From a checkpoint of a small transformer trained on Wikipedia.
Architecture: LayerNorm after each residual sum, learned positions.
MLP neurons of a small language model. Each row is named by its layer, matrix (up: input weights) and neuron, and shows model dimensions 245-340. Each number is 128 + 32 x the weight over its row's rms, rounded and kept within 0 to 255. Numbers have three digits each.
A block is one neuron, or neurons of one layer that tend to fire together. After each block is what it responds to, as a language model described it from the Wikipedia text at the highest values.

L11.up225:114157101148115098074073093053147137129082083161078135076123073098080116051187175116111100098098082144111111166070085133160117087112139118155127093158079118140118108129144179160107104171156150093078158100193138129126206189077139116085105159097185092157168132139113121163090142116090136160
Responds to: Relative which, clause-ending nouns. Mostly the relative pronoun which after a comma or preposition (with which, some of which), plus nouns ending a clause, such as war, career, system.

L11.up28:098187059105132089124118135119062160098101110113166089104099121173132118120078098132068097139159114160133131133110217097141115099082110134112114067110084115075173152043134117078100133096169134164129148142168125144160132149144039155063106091113221151100133123179132108148097166087133122167
Responds to: Narrative main verbs. Main verbs, or their final word piece, right after a named or pronoun subject in biographical and news narrative, where an object or that-clause follows, such as named, called, quit, tie-d, announced that.

L11.up780:121144040137165126108092113148112148161173151125135111137184129122152138113085159083133090114149144183106104103111179153127158068117211144147154104123068092137109099133135146126120193174121077193098128141132191153126144124140109118138128124138112151143145143175142121167143137166132120175
Responds to: Plural noun endings. Plural suffix pieces ending nouns, often closing a list, heading or field label, e.g. Formats:, recordings., Publications ==; sometimes verb endings like has, boasts.

L8.up21:163187104111159118146194152158119072118125086133115118155109138179103161072153112147124142112144138111204132134133122118141120134065166064115159120042094144112151086148086167080125153101196153140081185099155111176124138133093110116077096139163103141083101147096104117122135100155083094143
L8.up113:176114110075147099168181180132158056125152095147096133148143107135067160141142143106160093062086125149137159154119117141136158109136125136161159110088134138091117121105112119167084085093149130150079147185122062119126133135108109098118153167120147156099119111109107124154157104163140129125
L8.up1061:135098150156162158128189137137142142105093098098157161112165086144139129094104156190145106133129117155087174139181136139164122156095141145083149102098100114126170100117102140140093111169096103113110147126144142113143124116192096079124098127112103163110114114159151132145150112149098123122
L8.up1693:155143074164062086102117174162173098117167089091111156084194074154083169123129115134134122143138092078141112139110139156145125160127108109150098162140067133113177203093100186056104150144135141120152153141104128156122122048132117118173090122160153123170124142097138106138111172141158167098
Responds to: Verb after person's name. The first verb or connective right after a person's surname or pronoun as sentence subject in biographies and plot summaries, e.g. left, joined, began.

L8.up467:136075087117122133122123152129126094125098109081098113132144180160092139074175148033133141086156041105100063120129142137144128164148151142125142148099091160089133107107088129166133105135109172127118103080137091158135090141129125174149156176180128088066100090135140131110068116157147189176
L8.up895:108180187186083137109136151125148146141139145169114158190118085100154103074177128121126092129074131122112158119135143143183136176111102170117105067130143109164093188147120141139128101134123140132169122103151156122106116156157105113127149118155140107079160136134152114077175091163138059171
L8.up2136:164151130178170125111178142129120167194158110161101208132198141092074166162086110083105126120118106081085068103131065148136101164139153095077120096125135100158118144122133115067165144102082155157167198105128110116083133120154125080180099127138117125120141098118183073114157128083146099039
L8.up2444:085143129100109116125107206156117197107102157139111154154156064123175144159128068110174093181118144128135133098150157132151077094100097144091130134151097158114119080119107158123099085114131155103034098195094123140113129102116123173098134085117096173097139147171083101105156137156126089153
Responds to: Relative clause openers. Relative pronouns opening a clause that modifies the preceding noun, mostly after a comma, such as which, who, that (", which was").

L6.up65:175120129093101119092135163122119114127079118147196149121131128090119181203095197118092140117122101122124089134121144178135155147128105091081167144132117137088102145180098173148082131139138146143141119121116100045153144114136128111106139154124140136131121121159193156117079152166169122128
L6.up189:114132165096232119154161148119122186176101107171185139148150126157111155151078070159085132101092130167119168119124115116095092139130121122099118140118075118168125120134116114122181113073138162109087155137072109133127109127140126151089113110153068138084104140150143149136111178103128132138
L6.up239:149109173147177112187136137147201141085176181117163111185148132130145121118122191137099135109136107061138161145126140156119152135106113136066113131116119151103102145115133155141109101104134109169161150130113063094159132169122144125118152105145138121111130141082214138100134119177139123220
L6.up299:092120135032112113132120141120065096123093131158180127122088137108096196135088162188089113154090126152166164117105144130121161135126132121062093149144112107062116165140137169100162138082141141149168088149118152201165177156095133132109123168148132145170076159086190168156187136141181044158
L6.up427:086089174140110084166080102104124086090086146109182125118191110125143153110077123089056149078189107133201151119082116103141192114120176074083109181083146148117136125074097175227125138060133146158146119130058101082165175132120145107089196184142111113101163110104156129136103168166105187109
L6.up529:152090105150089100042158148133048195088125110115129124135127084120077138146142125141104160212149132144167073132150135098142137165125137089111118100197173170122114143145100138172090103113158107131108142162101126162119155111107159122137167173152084086148141172137159094163169130192136142116
L6.up587:171133151120144119091180117079146066117108154142127086155166125166123166083108131135148104120148123154138145074156145131211088161099096122085090137163154141139124095139094078141096180092094158098126111118072079117191151051102191067103162128146154064184107119186127113089136182150202096144
L6.up848:166155125131175095167134170122077157079109119147138127145164105144125173145074186138139118135068151081095084119109083130149107148163141132117197118140105073207165186098126159108104117070115144077194127066129103095137179145158153107145142108129149157138130105099158116072074135183109108076
L6.up929:114095200103103124165161118124079146120105122142143133174137174072088081153149144118076137086115119164115192187049128130114109142098204085127125155087178071147125101123118112112169070115148102113181115164204112115129108159177129152147106115190164115159136046117073141152131179107153157143
L6.up988:109168129126104118144122139130149135105105130101100103156076091127079085097121149107131152214058141101169141105181122131148036162108123087150137140154125084127090167127133236141115078134134104177101098146075180110181145144129176169115166176136128143143130119145184105148156170142157154118
L6.up1039:111124160162110209080147144104140133144097112129188094123146115111114121135103116082154125131094167102127082111138209134115093163158054119148073114132172144194132112120144159098156080094171180164126077190095135136149067029114122168136133102142115111152134098161139131127125154119139168159
L6.up1444:158114154111092140122140139132122125117103129124139114130110149161159122077134138074089109139142117132205111119091108140145101175098106043098147142119127093101126171137078118066149140120177103129148094091128134152139175096077089193154193154088139150094107128156146128165125164123109176171
L6.up1844:143175116174152061112170211077181089082056126179139125098101195122137187088144127154080133148142114144182100080146146161069144128143146155103115171116155128155136113116087111126141096074158142173169170115104134115129086111092112102168152105122177158135185093134153107096068087122112112133
L6.up1955:124130145149076099118139203148161127130162119128220158139119096143127153103111182189114156196109133100155143111112114083162189131073128045095146186061174171086123181180163116114112131122140099160138173245115159174154114198135132069107125120155082094205104086089155106132110094148111123166
L6.up2158:110106112140109108122047140136138114097172135169182150137108120126126112051084124143079098118125118156180159097103154125160142120118099143173126135162122150105117098119096093094154080082126204098116092160115142120155117110101161133084193118174138132138156060143196101122096173149132084153
L6.up2406:102105145085081093096132152100134111066114137089217107131151124074107122098117145125113108106094078124115111168157166094127178141139076123151109147096126103151137080138099151070156115145103128104093086092150081150136149170179172133091170177178115132108176107166111074126090091132141145122
Responds to: Table row-ending pipe. The closing pipe at the end of a wiki-markup table row, just before a line break, after numbers, scores or empty cells, e.g. "| 24–24 |".

L8.up757:163210189108153121067209154103087092130137108167089159103146191144148098127105114040118139152121094120117102166123123163144187168041146100156193198145156116143125161137103144172103112140134055157114110108098153175089140081122120093123128079181159077089116159162185101213140159153137141147
L8.up884:161094161169125162197110131139145093064123113118119124142172127099139096079160126113095153077096069111153070176149172148166086114137138112088202113079155071136156163106153136136116089089139106158139117104142150178118094094073232119178192128136165108116064171172109129184139135140185114178
L8.up1085:139133126110121112178132126115131116146113143053121127093146140110138152141098092122163165133084128150138165143121161204106087162066145135117117127137163148116164105141171152199111083118125120115178163142124097135147158174081146114205182150132086220159133110141109111128101144155183099118
L8.up2294:188109168132107101210156098192136008154155118103123121103162148195113123117108168137119141154118118124126151171119153150213138106206171088140097174114097142137097139144128192144178137171114131118153154133137145117136111113118151099162099136148143120124148111158120159159161084142169118121
Responds to: Table row-end pipes. The closing pipe of a wiki table row, just before the line break, in sports results, career stats, filmographies and election tables.

L6.up1:084083124138107119152099131146103175154115110148161131088130103144165170152156175106167143108172085129089139149136134109148141144177177133101128106120115102049185180130145064103147095127143138147092128163191082153101109114143051176089132146143166120153128145088121075163087084154128150163
L6.up130:159193150070115134151087146092142094134110142143081165128161106076137103083158199161110179136114167165126138149135148154109109127101134111114136136149079153103116127170120058149130141082098109179120189096080123091134124213147119134146157134118098110106110132106090108095142140108133100111
L6.up354:153094115125123101122131134144166094120166098192073159108193078133129174108126156114121128188131149060130112091090175103142135189163088158082124111098132141091153115161141120193144119138146133111129185151118172178131111160133154087147108108177091151105128113161119123131140187108161125088
L6.up495:105168125143111131144144110119123191134125120142133141119145106105168175132101192119191165129151105092192166178171059157083101144070138138117129154108130131093154127168057117100110137133095143094101149096154092033101161120169101108120121134091133165092143149124142143116103061135099165101
L6.up539:109132086138108109093096149063137190108109120160132136098104136108174126103205144190163170119123132121115121189125130151072142095140149146056152082134152148155174159100139117082147133111128093122116135099130123099150137162134056132136146075084131134139122129153110117118056223141121082068
L6.up541:125092101109135205120137086168107160078064096149161122133147082140131120116117096164065176143111102128131137145159109129117112185082117132089117150163145124121078096134099122101145134125113136143147128084096140155130039113105137120172117110128119167083164175134119176094156135129135110136
L6.up568:117119166133122128124143119136061072096122191135131106108184095173126066105156150108140135123145123087190094090141173112114066098197166097074156149160107135160153139147097148061066174143107151129140122136172177124063068162175111160201138198130115117135117214144174158134177096147145151137
L6.up772:158120138097208122133145084141123094139182120188140123083135153106124181091135180103124130128149110157123080119104133119092115150118127191099207137154115145056117160118126141163161106143163136084122089148119085087099154182088183089109124121220074093170162167177134068074143122132103117138
L6.up1027:134079118166112157112118135071131125157162067133114082116180107109151082176135122096141139160127166200098115161102088105105153201137079139115184143103174107139110132109172127126140094149118132161149093098191151165089141091119114166107069154078124111103132146111146093125133150113071167101
L6.up1101:103103121123107119142133107129123112123137117173146086066134173145214072134136137083161185096154111197094153120125129149104117151095099168102152154111164158167127093149118120124142107091153155185147154189184147117165167112139105187079101139169196097141114102101090068163149108143102165113
L6.up1181:160105120179133138137143065140151135138164146089127119170191164157101155152176134120079127088129180095128189114146102121070135164136124111083165153135082141150147109115083143050119095114059194092171108106148106143139133087107098130101115098161132177131118137168148132099086126082134117147
L6.up1830:118118146204170103201153163171161150037132063165142158066146131162188141155143154103131150155139083120118109142113173109109161136127151124136120084128112167130141192136163092103112099111128129117087088116151173147120163116111106160105092082155122142134113076139102097095154164086095095160
L6.up1894:148065172116054106136141095123183118154134134180122105139119156101190156154120140112148101089108065139105131168171092116134127137108099108158105209104126146102120125120153175121144094107079127202129184066113137071118186160153155124104129160143177193177058130089115075150140119155136140074
L6.up2155:102084157184164126135106148151116144109145120186113136085073112119171098118111076097141143132156127138097100152113088115175155099119123148142112177086192154133166141131168156137248166117125078140136135121151108147133170099147185136099123119098159161161108150111089079120120100102176130139
L6.up2416:051126119134143096182115146164173137119141134111119089136145108176233083138147181125089078126124134121099114195084105173108180180149129133113136087147118180096140120047106162144135214129079096114152120156155122114142170130108048169133100120140099149190136109148055136091134129088115119163
L6.up2482:147101099211147112127150138153176159060133143120083160182156144077094163110094129129153141114096109155150147100088154080149138170149134123137074128126087135153180109097127174140160111169133137117222084160161105163155152112098072163121136114139141128123133154102103150068096161094150018173
Responds to: Reported-speech complementizer. Mostly "that" after reporting verbs (said, argues, concluded), plus other complement-taking verbs or their final pieces (According to, en-able, reveal-ed).

L6.up10:166124085185099128135087153114168177081119042131111143131134133166175170137153120173076118080156161151117105111159100109172181103097155065139156072128116135109147131093107130120147107144124176117105057139216169125122148119136117140204112150146166082164101101137096183150151111100101123100
L6.up33:093079152135081136090132197106154136121140129105134117152080167200067184114066137116133155134139115120167151116160128095159147117140086156119132083152149121163140121134102130091126056129135135199111183169098121212058145091154143148142142115131120151125094194183165081128092136118113086133
L6.up147:131150135128125158069076117061134116186131177141172138118117127078157143088150104051066145154073160122146105152170180117164095124161148130191150111089177150122178065077057194161159147101120073127121102129159130087130084136126135116122147150169150181105110132096173184094131127118130156161
L6.up268:112201168158122076160116082106090159079134138140150134122126097161148092091084140110122094174097145124138113106075178141106126163145126144084169161117077141128119127123209140100162127079133161138147175107138157148128105109163115112095155119136157118150168148145171124138117097099107133108
L6.up424:191129131138153139123194106135159082110123185167111106126200123092145125195180137042075149062137098142172136134165191127106103161109119137124141153092143141057129179128159150128099088142109092174153146212123148087107165130121165123134204120105159190114162068139208171129081117163109087124
L6.up444:153112097146132154119149134090106129115108137174130174120161157084168113146182143080075098119049117115140123137174090167137096138148186193082124152115134188102100081123089112161129119061142068130124084149149122100140156131092151107149180112091162130083120164129134168149053159175140167094
L6.up501:161104186091121110131156168134168155142148194147169151139121138168147133126100140124139136126123148131119115083158146106151127122161096117105152133076118200083113129134173134121093119159143099151159149160098089112049160210119100084125150126145148162130105138156103192137096138150105116087
L6.up653:169166122161098111093153142106125154164142095090103124163125157146107019118135096142066148143087141171092127128122129132207125126114106128160152125094118124166102158115106099065173091128137083131168114170130130053070151099136157142111115134094085117096070097137148156076183152144128167108
L6.up818:136131084149100165155100105096161159121105073140060119137099139155073113149162099167155067106122166146154092094136135126133139075144112120130102110123183138123146099130148146141136112127121112134093126120118146116139180081029135105078208124154169121122163092145104131170093161148145108093
L6.up881:107127113143092108166152124092127111045075067111158160133139161101140122128144152143154108172239120146144165147132179140102108174153141163102130089095102176098157133141157151110205133121102151061139111117085191144132142148123169131099117125115132099121072127102129158175135101104145178162
L6.up1026:094146180155094103130121117079133053089098164172129069149061102178193189152131146121118114116145148091126109142175118171148110127101109157145107124067170110133135113140177129122126100121121158176125096124150089124141125138110090100202188176160153144123102107142178127129071079135146174073
L6.up1169:154138134147125133138166103091156122108170137146158170101108166161144113120143050117115107106157124137114113130163090157193095175169092109148109142168158111100122115122110167130128150157133094083119132139156107144126084080130128148135169128143140107127110200166155109149143077083159093103
L6.up1352:173129146154178147162103155091170121139163153135119157141148092108138130139140161152069199065117112096079118123166131106200120112110135141166133146103145140147170127083103191198159115124143124084144103163140144168101162126113189118135166141123185088068127100136095104123131160133154172114
L6.up1457:149162083143142122132120124125137143055160136169208111109110142148097118108126110162141145114148156129090151171109112188119134110168159211121109123115126179134137174133141140146165171142123084117168102154136153128122095108144115134206141113171106117122102145121177081143119106124083159140
L6.up1769:157078136119111075099138154083123112098096115152094108170113057112112121168196111113111116105192122119099143157084162128126101133082111145121072164088161161174120143106101149114131141140122140140136100172250093116136172093130150103181191137106209166132106111111074119132158163182195119099
L6.up1832:181117117133130103090127112167156170144142156137155144139146103156149092123130111135135064102134159147130125125221156222178170127152163078052112193145128127138159141084076100156137128144131062159164136103182082132083137101088120087100107128127120159085145078121155123184100181111147136079
Responds to: Sentence-ending periods. Full stops ending declarative sentences in Wikipedia prose (e.g. "population of 4,108."), plus final hyphens in Markdown table separator rows such as |---|---|---|.

L6.up171:129117149081190141150110164100147126121148145186097154152147132125099139161133132138172190118120128072084082155121084145137135104098148105121132125146103102146143126190086169154110114170191159142139092134181122166115122132082140172168165090191115186122120093146136119156093158121109070148
L6.up211:174171128077143113147134138142136118203124113107115090130171102197086137166134202103125086160112114100126095120145162144153134088082152053144097110106183141155095156104113144181123109167178101115158154134140154151090130079067156121174119112118089197173130117159169105151094200131117133098
L6.up426:111157121121090124103097185212156091101122162111119218145219035171072123130062115131047143189120129127127074121196129162105230084115128074120183130160148116133140112060136142123184089148159135084168180083109105159114122139107162102112159122123065139160113104179157092127166128154097144073
L6.up607:136207157096145103169110179096159111149050148098109061172075107165165080166106112087177159147137142132120094191181152103119164135143150128095130132155140187132081132137118148088116065086139098135127153138123166137127124147195131052165103107160109120137152133169089137134068162120158115078
L6.up657:128155189131124147100199151134129073134153091109128111118112154124132122159136135163080135157140155139183167128148119129172142137155127146074162138115081112121141151096093135096125136165130142155122163175160072104168119172133129135142100147183156158096139167065088111176087147148162090123
L6.up684:147158155047085139106109123145113135120094135173170165167140113124078158119161165111122168150149068122139144186121097087115122142154141156136125103159132142108132075144077180166099119152122138143126158133129155119122081133074090103110174121087109146160137126156136140080114115148130110140
L6.up860:172151093129158143153111160160114100170127145063073144114163086209098118140092198094100138154152089106093125147105143121124181118126113092086155129108129111178080147065161176154143131149134101142128159123137122139069135121073181107116086103132114224210148094140146083134105192164115099101
L6.up996:169160158143134110088183094117102116146148139115139101152157100186118130148125117127104093167110119047195063154172060162137152130032093109176107146094149061098135099139139128124155114112129020139174154178109110131123145172085140127186134148121113153123150094132112119154143145125081105181
L6.up1046:212135138074183125139103114179127071163072087189090139124111138146142122076126161112148156133129178099141093108131128088072121089075107091157150158108066102121092104164137091196151127138149169095110151114096135169152117167160120144094122176124123190148115150125140135143146128117125138177
L6.up1048:116125137120101080117072164105189130108109163122136111138113099092118082171100110091165174161176108148113136178144125093125138108133136125130124133145159193125126095139105095175120065090083147130151110146133108083140121135119156160179149110070163151116144124162092172122148104160114068045
L6.up1184:140116166131156071142132121143101180176142156112099134164156117122115162133153141133155170080153149077120115145141152117093124111135164184108168145092165163159164142103112113161127104128135139119094152106115133135176162137107121123152084129114066141162139029125148135137103200164183135074
L6.up1637:131170139080177115118157072131150062131130170109154089080097123193070127163169073143087105138156124116072134060092117104128151099122141074094106141154139096136138163133198192137122064147146143136105121171158074137133174115159118089070119111201087175133131131164170125092121083099188118076
L6.up1671:145122157086113133086136166163199079158158159165121165143130057159114099119102138096100113156171115168155070077147094094129130120143137160138158112147150176161127142152113228142181138097114123104155135135095132109122090150124187081152080154108128105118088155159180202135112136121144145096
L6.up2233:166114126160100142136144156098075178159128119106100143120118136092086129147098103138207135146118159122147141183126140140117131110134116138159117161099181082110111091139128115159137151096098110147125054074143083095130143100110099069213122116097082133145064090170191120143129136137218136138
L6.up2466:154082107135138080109112146210129154127128116106120160072098108162121179136058175173136088161182120120234116122212155131156123096114092126161133119138132145103144102102118145080106150172180114181148099190154101149135155167092166109131039165074098106132148158135119117083134159131110137102
L6.up2476:142106175132131163121126118179135112128189174121130072141148107144121198135078167133133117145166099143157139062127149157172128139153149137078141159123201137136194124163097129112108137142145166123112170134139059145150117101126094152157139120116101161161125061177178143121123128098200084126
Responds to: Token right after names. Fires on the first token following a complete proper name, usually a speech verb (said, stated, notes, announced) or a place/institution head noun (School, Cemetery, Cup, County).

L8.up92:164192106134126101076110122111151103115105088159133131109098115111137180133095090180141037081165114152138151123126128091089075135141159143157091051107141145069189147116131180079104163164115122155120112135197132155202158090124178092114134094128079078104159114137147121142092158104144145158
L8.up366:161107117080126070157125106095216148137042144128118080080125146103119097066144109112119162144043154107067168145124165119195072124103102123175193124117103096105134142104111166111077067138124141145121107102166082090093104162154117125130146123137100106128153137097103131193163152135128097071
L8.up1714:146154140125169156122149153186154094129127097130187138119094120148157109103076140154124091173087125136065146145143131128104138129036118101127095131145070141150060134175073138185196103091124141169116109105199124147105123094159130088148165187128086093148170110136084097128129091123143210174
L8.up2493:167121173112104100144117120132165138117000112140117152158122144135143113151114172201109098133154104139137099158108136138130059150129098104079133109141118148180155072104137126149171132155130165146099133132077134144104190189128147143169152209080106091080141082134100052041117185164159177149
Responds to: Reporting/complement verb endings. Final pieces of verbs taking a clause or object (admits, warned that, feeling, complied), mostly in plot summaries and biographies, plus "than" and "as a result".

L11.up2500:129144107160104131138128140162106176119143132123079051139115194099180137095151118140140111113153155117085191226158082173127183066060148205148067100141129150072081159101072115126154117141111171166139144136091164156177138123159122169114082099185142162156136136220152137176101164148097074125
Responds to: Main verb after subject. Main verbs right after a sentence's subject (often a name or pronoun opening a biography section), such as began, made, started, recorded, had.

L8.up905:143112122144165137143108143174133126099143095124118176149121119136152127125099162165214095084160118144106095130189082098128119164095137135127143150118131088100148083164076137101086092146105095099107134169113117090143080131159148133139151147118134135072175155146115142060191110177120167157
L8.up1749:129177132111132131143116174178100179177197091143145126181140125123094144103074115125108121107120153122152167109092095091148123133117110112118124139106118116097123135087140139087172179159114146154196190117153162081140095168127142076144097144151134176103107139125123100102124125126115191135
L8.up2213:143111145104111172092060205091170133115158115127140101127158107117149100103143153121082143145147160051080155101157039090127173165158140100122101143103129164122104163132095092070184162132136093113158139140149147102097117095155130231133144136079111133094167069162128153111127159164118125154
L8.up2452:146145116078128146149092150126161110121157124096122158065102130185087093154108117136161091089098108153142183088140119140086127143144075139119106131157194093136121103155115206124114110095135106141149131121149090134094128185131129146139129156070127115112120120140145114117107088094121084113
Responds to: Plural -s suffix. Plural endings, mostly -s, split off a noun stem, often in section headings or list labels, e.g. course-s, release-s, Publication-s, producer-s.

L6.up2:120104139101092174112159121132102135105105094097119187126094097131092157169136063145172132132169115089109155197117153115157072153131078133132102150183082123161145127114100141188164138167114174079125123168106148104137154115175129129147171105168146135153150139132139133106178096191106131122
L6.up151:124094154090058138144132134065100132153137085147128177135178167174158122137123119122094126101162192131077112104062185157120124174144097133133090091134165087087140132118087125111098150113140148108155088163099172166165203123163145087166079090132092170093134103160149152092131176153190172161
L6.up403:144086119135166089139150146125151209100162130157188177141174215113094159124161134097139120109082152135141112067156091124110085156114054143131146181179080144132175117116100076123145127121088148127127125182143147165091145071056094104051137095145160166102092130145158163152124132099117120079
L6.up448:139119133121093122157138129138141057164083121110170139147129152138137144060103157154118181148167130105158162160120137135134101117140070143145149117136152099163165141120128139082101171177114108089099204156116169118094169104105113124121159152121120086119150150114075110114168168133110142134
L6.up512:121125190097141112126121131098113118153139197162112173160095135138083047067166141123123119090106105120110096142072082071149131161164173142109126163139140141138111138116178079163106146142091144129039104098123149187095136063145159162156160143163117088109161136131122107161108170164106143097
L6.up659:085157187150160134146157138119123113132118175114147150061185125116048064183173060127109122095105185098155068171117107120095147158121093115094129173135104185132110188067080127110131155125181118171073173158115050150096122105119137150106101130193133126101093095092140130139111102131117147064
L6.up955:130090162113132137157110143158169163151151123112161159125121064128103114080160110141138149092148145069149174175167078147071120126145094102121109097127141107186087122100156107126138091115172083152118175146140123098119120104134128147135143137148112137130108122125115142145200145134125128126
L6.up1088:042140113080078139114174137126156207137172095090182133137091133156101091171150099157157089098120116207117138136122158108111134144096091148169118125123071094153115104131103085091162143127131125093098103119142155123167162172131107143090148131167143136087146165099126121125197123118112166146
L6.up1324:073122136126114147148136112161130079106122127158090113144200136105130134119131111131147082065077124099147121128129097149070196111111138144153150131124115113150157174157141114102090123124158092101143203188156084076105110104122077176096209128168106103142111194081105180110149221156137113176
L6.up1652:098129156140197204074198126140143114154110112089186137133204096200092155108068123151086124156182148160135117114179088149119122095193153188160119155117099140136110163090157109163091122063072140090151132162184093116125152069142112135114102138156094117108102129167143152142164101133118098066
L6.up1666:140119108099139104170179081125140059132108127083154119140126138111143168132185101116161094054145112136153087107124066141075074148137123159118149093139112151116075033099128138077155168143107132130123102094113105110142150098140109109103150075164133151110131142163119162136149131135164119139
L6.up1991:136131177138103138106051058118134130155167157133156140097123163103121166132124078129144103094140141090093164168136091095149072176137176203127161132138136156166171090155109122107146150151151142134164125137146160129132132147133133127159190142144100069131096153093115122112120119085116161102
L6.up2163:078065140157156156147170080175136142136115095102182114141059129192151067125141158157121150099143112119110105138127089126160095173092072060117125139112157126160177095119130150149114121179131131146094124106096125120114150069112074152172103123126079080091137148154104139155165142120052205116
L6.up2353:145144130088104074142153104079111127136061139101095126125196191124105143164041146148128113172088137126158160172130118113129143150063105139102138122113134154148090139118100149187133130095174128099180163151076112140128135089126141098106111156115187135127128220142049130109136109141147214119
L6.up2399:110132132059093133138085053139115159123085129124122108072169143110137135132191064180113186119107148153087127146152066130160063171111120155091129088120165105135125111131103139119109142127091133120145108149124094143120122083165022148167089116166132172132148142117084132138066150137150184129
L6.up2481:143147137118166158146156098188159095169130153156157161171179154097148120139115142147172142123120095140127130148134130056073154146163108166110105145169177168118202107133132121154103145175158105099094167104114147178077137133135081115153133102181138078091095137162057151118149077137090115158
Responds to: Plural suffix -s. The plural ending -s or -es split off from a noun stem, as in course-s, meeting-s, tax-es, often before a comma, period or "and".

L6.up184:116103149126167082122151072085088088088131185126130100168170122100196091148105133102070091141130051177141193108089155125067123195128143125106125111181085130077148134180120162122164115157165080142173125105069144130139090117172168108092152127151151092116112143181136126074140122127129109106
L6.up521:143167134109109136118134097120148159188147142123154070166142071116217085093120162120088155129097097106066149147137086091112093087124184164115181130058127079135091105101096110125096120102135133158147127099124151151096101140188100088160146142155132097088143097123123122145141087065119130152
L6.up532:116133128103133120119048143154133149130126092150087127182104141174137113181102158083063203073147137133124128138138165144109119128145152200150151155075103139052085143143077073187099161077127115181116149104095211196080157110109167078157153137102155137151097175095178192117194138179189083088
L6.up621:119157108098152132189114113079140133160079131104156114163103115106093140120149155158124103148119102159182128174081123134156089177065150164131110166141143161178104176102138128138149125109101179172125111116157108090116137072074074100138129144154148122076119150155213128102141111154126127154
L6.up912:110156170170212122098167118166113106107099106105171125155166139145159141135103098140099163152155141101132115122057069168133125122162107141105152125089150108133101136109099155146145128132188190097115125135099219168193152127123118083185118109177101113082110145174134129135153087144123162165
L6.up941:123149117117128110124052132106141138136100116062095131115107116101128098153078121161174182125074099116107177112149123104152136093125141129154124060153128150134148107125113128106118150175103148074104137141111134158134099089085160174174130069129130098109104063147142168170136159145133121175
L6.up1081:122135151143158124159167108133099141099155145088163142169181130103108099133062097196094114177125151121123104140135125119112130090098139082101093156110098138138047114108132123132161158158129143154129091123166143129094103143188186073107071132145103095181132164113101199122088119049119140133
L6.up1321:140168083132143159119110135071112121163151111136165162101151183134156110048159104084144175131131088141102159097089142124125068160145112227116127141124096096137138093121136053109116131104134121151117134117158132098091172145141122138113117143135126129109132167170169126142135177134072135125
L6.up1465:126139129132123126171119088200155155145155106127103144148159124152096058127180162188097123139094143111064089163127095088139094140099106145183153169121106122110081133157146070144131178128128098108101116134139117151046165105160146115147099139106157130084110078102127123096115152076107139174
L6.up1530:127063077133160137138166150089091108088120145123153169103097080111115118127162114071124121104142089100059109096179116136101131132129157122137116151140099177112128135081115155117094133130098114138110150075109137085121115114132063067142054203166115124069082112161148069134107110096162128112
L6.up1605:056136102117160079169060118115113107157121161153114084171129135076148114161180117099098148136110155108104113107119118089135113068123121123156169130195140205149161142120098123143169112112164103078142094136135112073113074144144114142148118127152151144145122136151115163084126166125111120152
L6.up1655:127118129136182106099145180173119068211132121146117125079125214133063157149167155141124111095135134126161171096148124139112081091106121188121104158110075140144095132147117097145142166130112087198121123130130131083068114137157121139181131165091118129138135093094123102120139105116119068094
L6.up2056:164126083116091146175021111187093172159077107137165123154113145136077106117122182086148096088058132148104068190124096051130129127123115120148133121107085133121088066092112143120081143132107194161163122109137112140095137123139119107142066158157085170108210127103126095136131113164129150177
L6.up2165:090124140078132146119076142123144117142128112101081115171155159155101081160125111130046114156144118170078106136111090108126125093186143127106108109156090181110138126124205098178142095106169103135159128173110077146150144158094134139104106167120128159114217174122152119077070102221131178187
L6.up2198:160109079128153106122142118113119192088094067144137120129189117100141160141187131141125122155162135123139143172154082097145157143109138146092218144143114135126108134129155136082150127144136083139156139151139088161154095108135135155156084146148132070124112139163156134126084161172070139167
L6.up2552:136133090143142186135127125114113128122125119151161085134131138075144120164077138210107145083134144090173151117128183156151116052181154174067146116155120150183091092146170109125135137209092163159093112115104145132084099141156107107113083142132184161151098150127166135170121118046156101150
Responds to: Relative pronouns after nouns. Relative pronouns opening a relative clause after a noun phrase, usually following a comma, such as which, who, whom, where, that.

L11.up989:143090099135137151139081110161128167109143150130155096159151160080124107163192155106150156136135123167188103175119078095162099162143132139165104153136098135059172112151130098103110144133110107131135109133144131135170112125121131129123139112145122117147129106106150125125105128126134158112
Responds to: Sentence-final periods. Periods ending long declarative Wikipedia sentences, often just before a paragraph break or a new sentence like "The", "He" or "In"; also occasionally table pipes and colons.

L11.up1699:065095165149157105177065154008096203109138127113102095122117100134110065179175136142125127090165111103114199106117083146175118084117170135175160151138108146164136129110122171124104175114144126093107095163151104133122095150117145153139108130156113131114080169154098186149104192129081160148
Responds to: Clause and cell boundaries. Commas ending a long noun phrase before an appended clause (junctions, networks, elements), and final pipes closing table rows.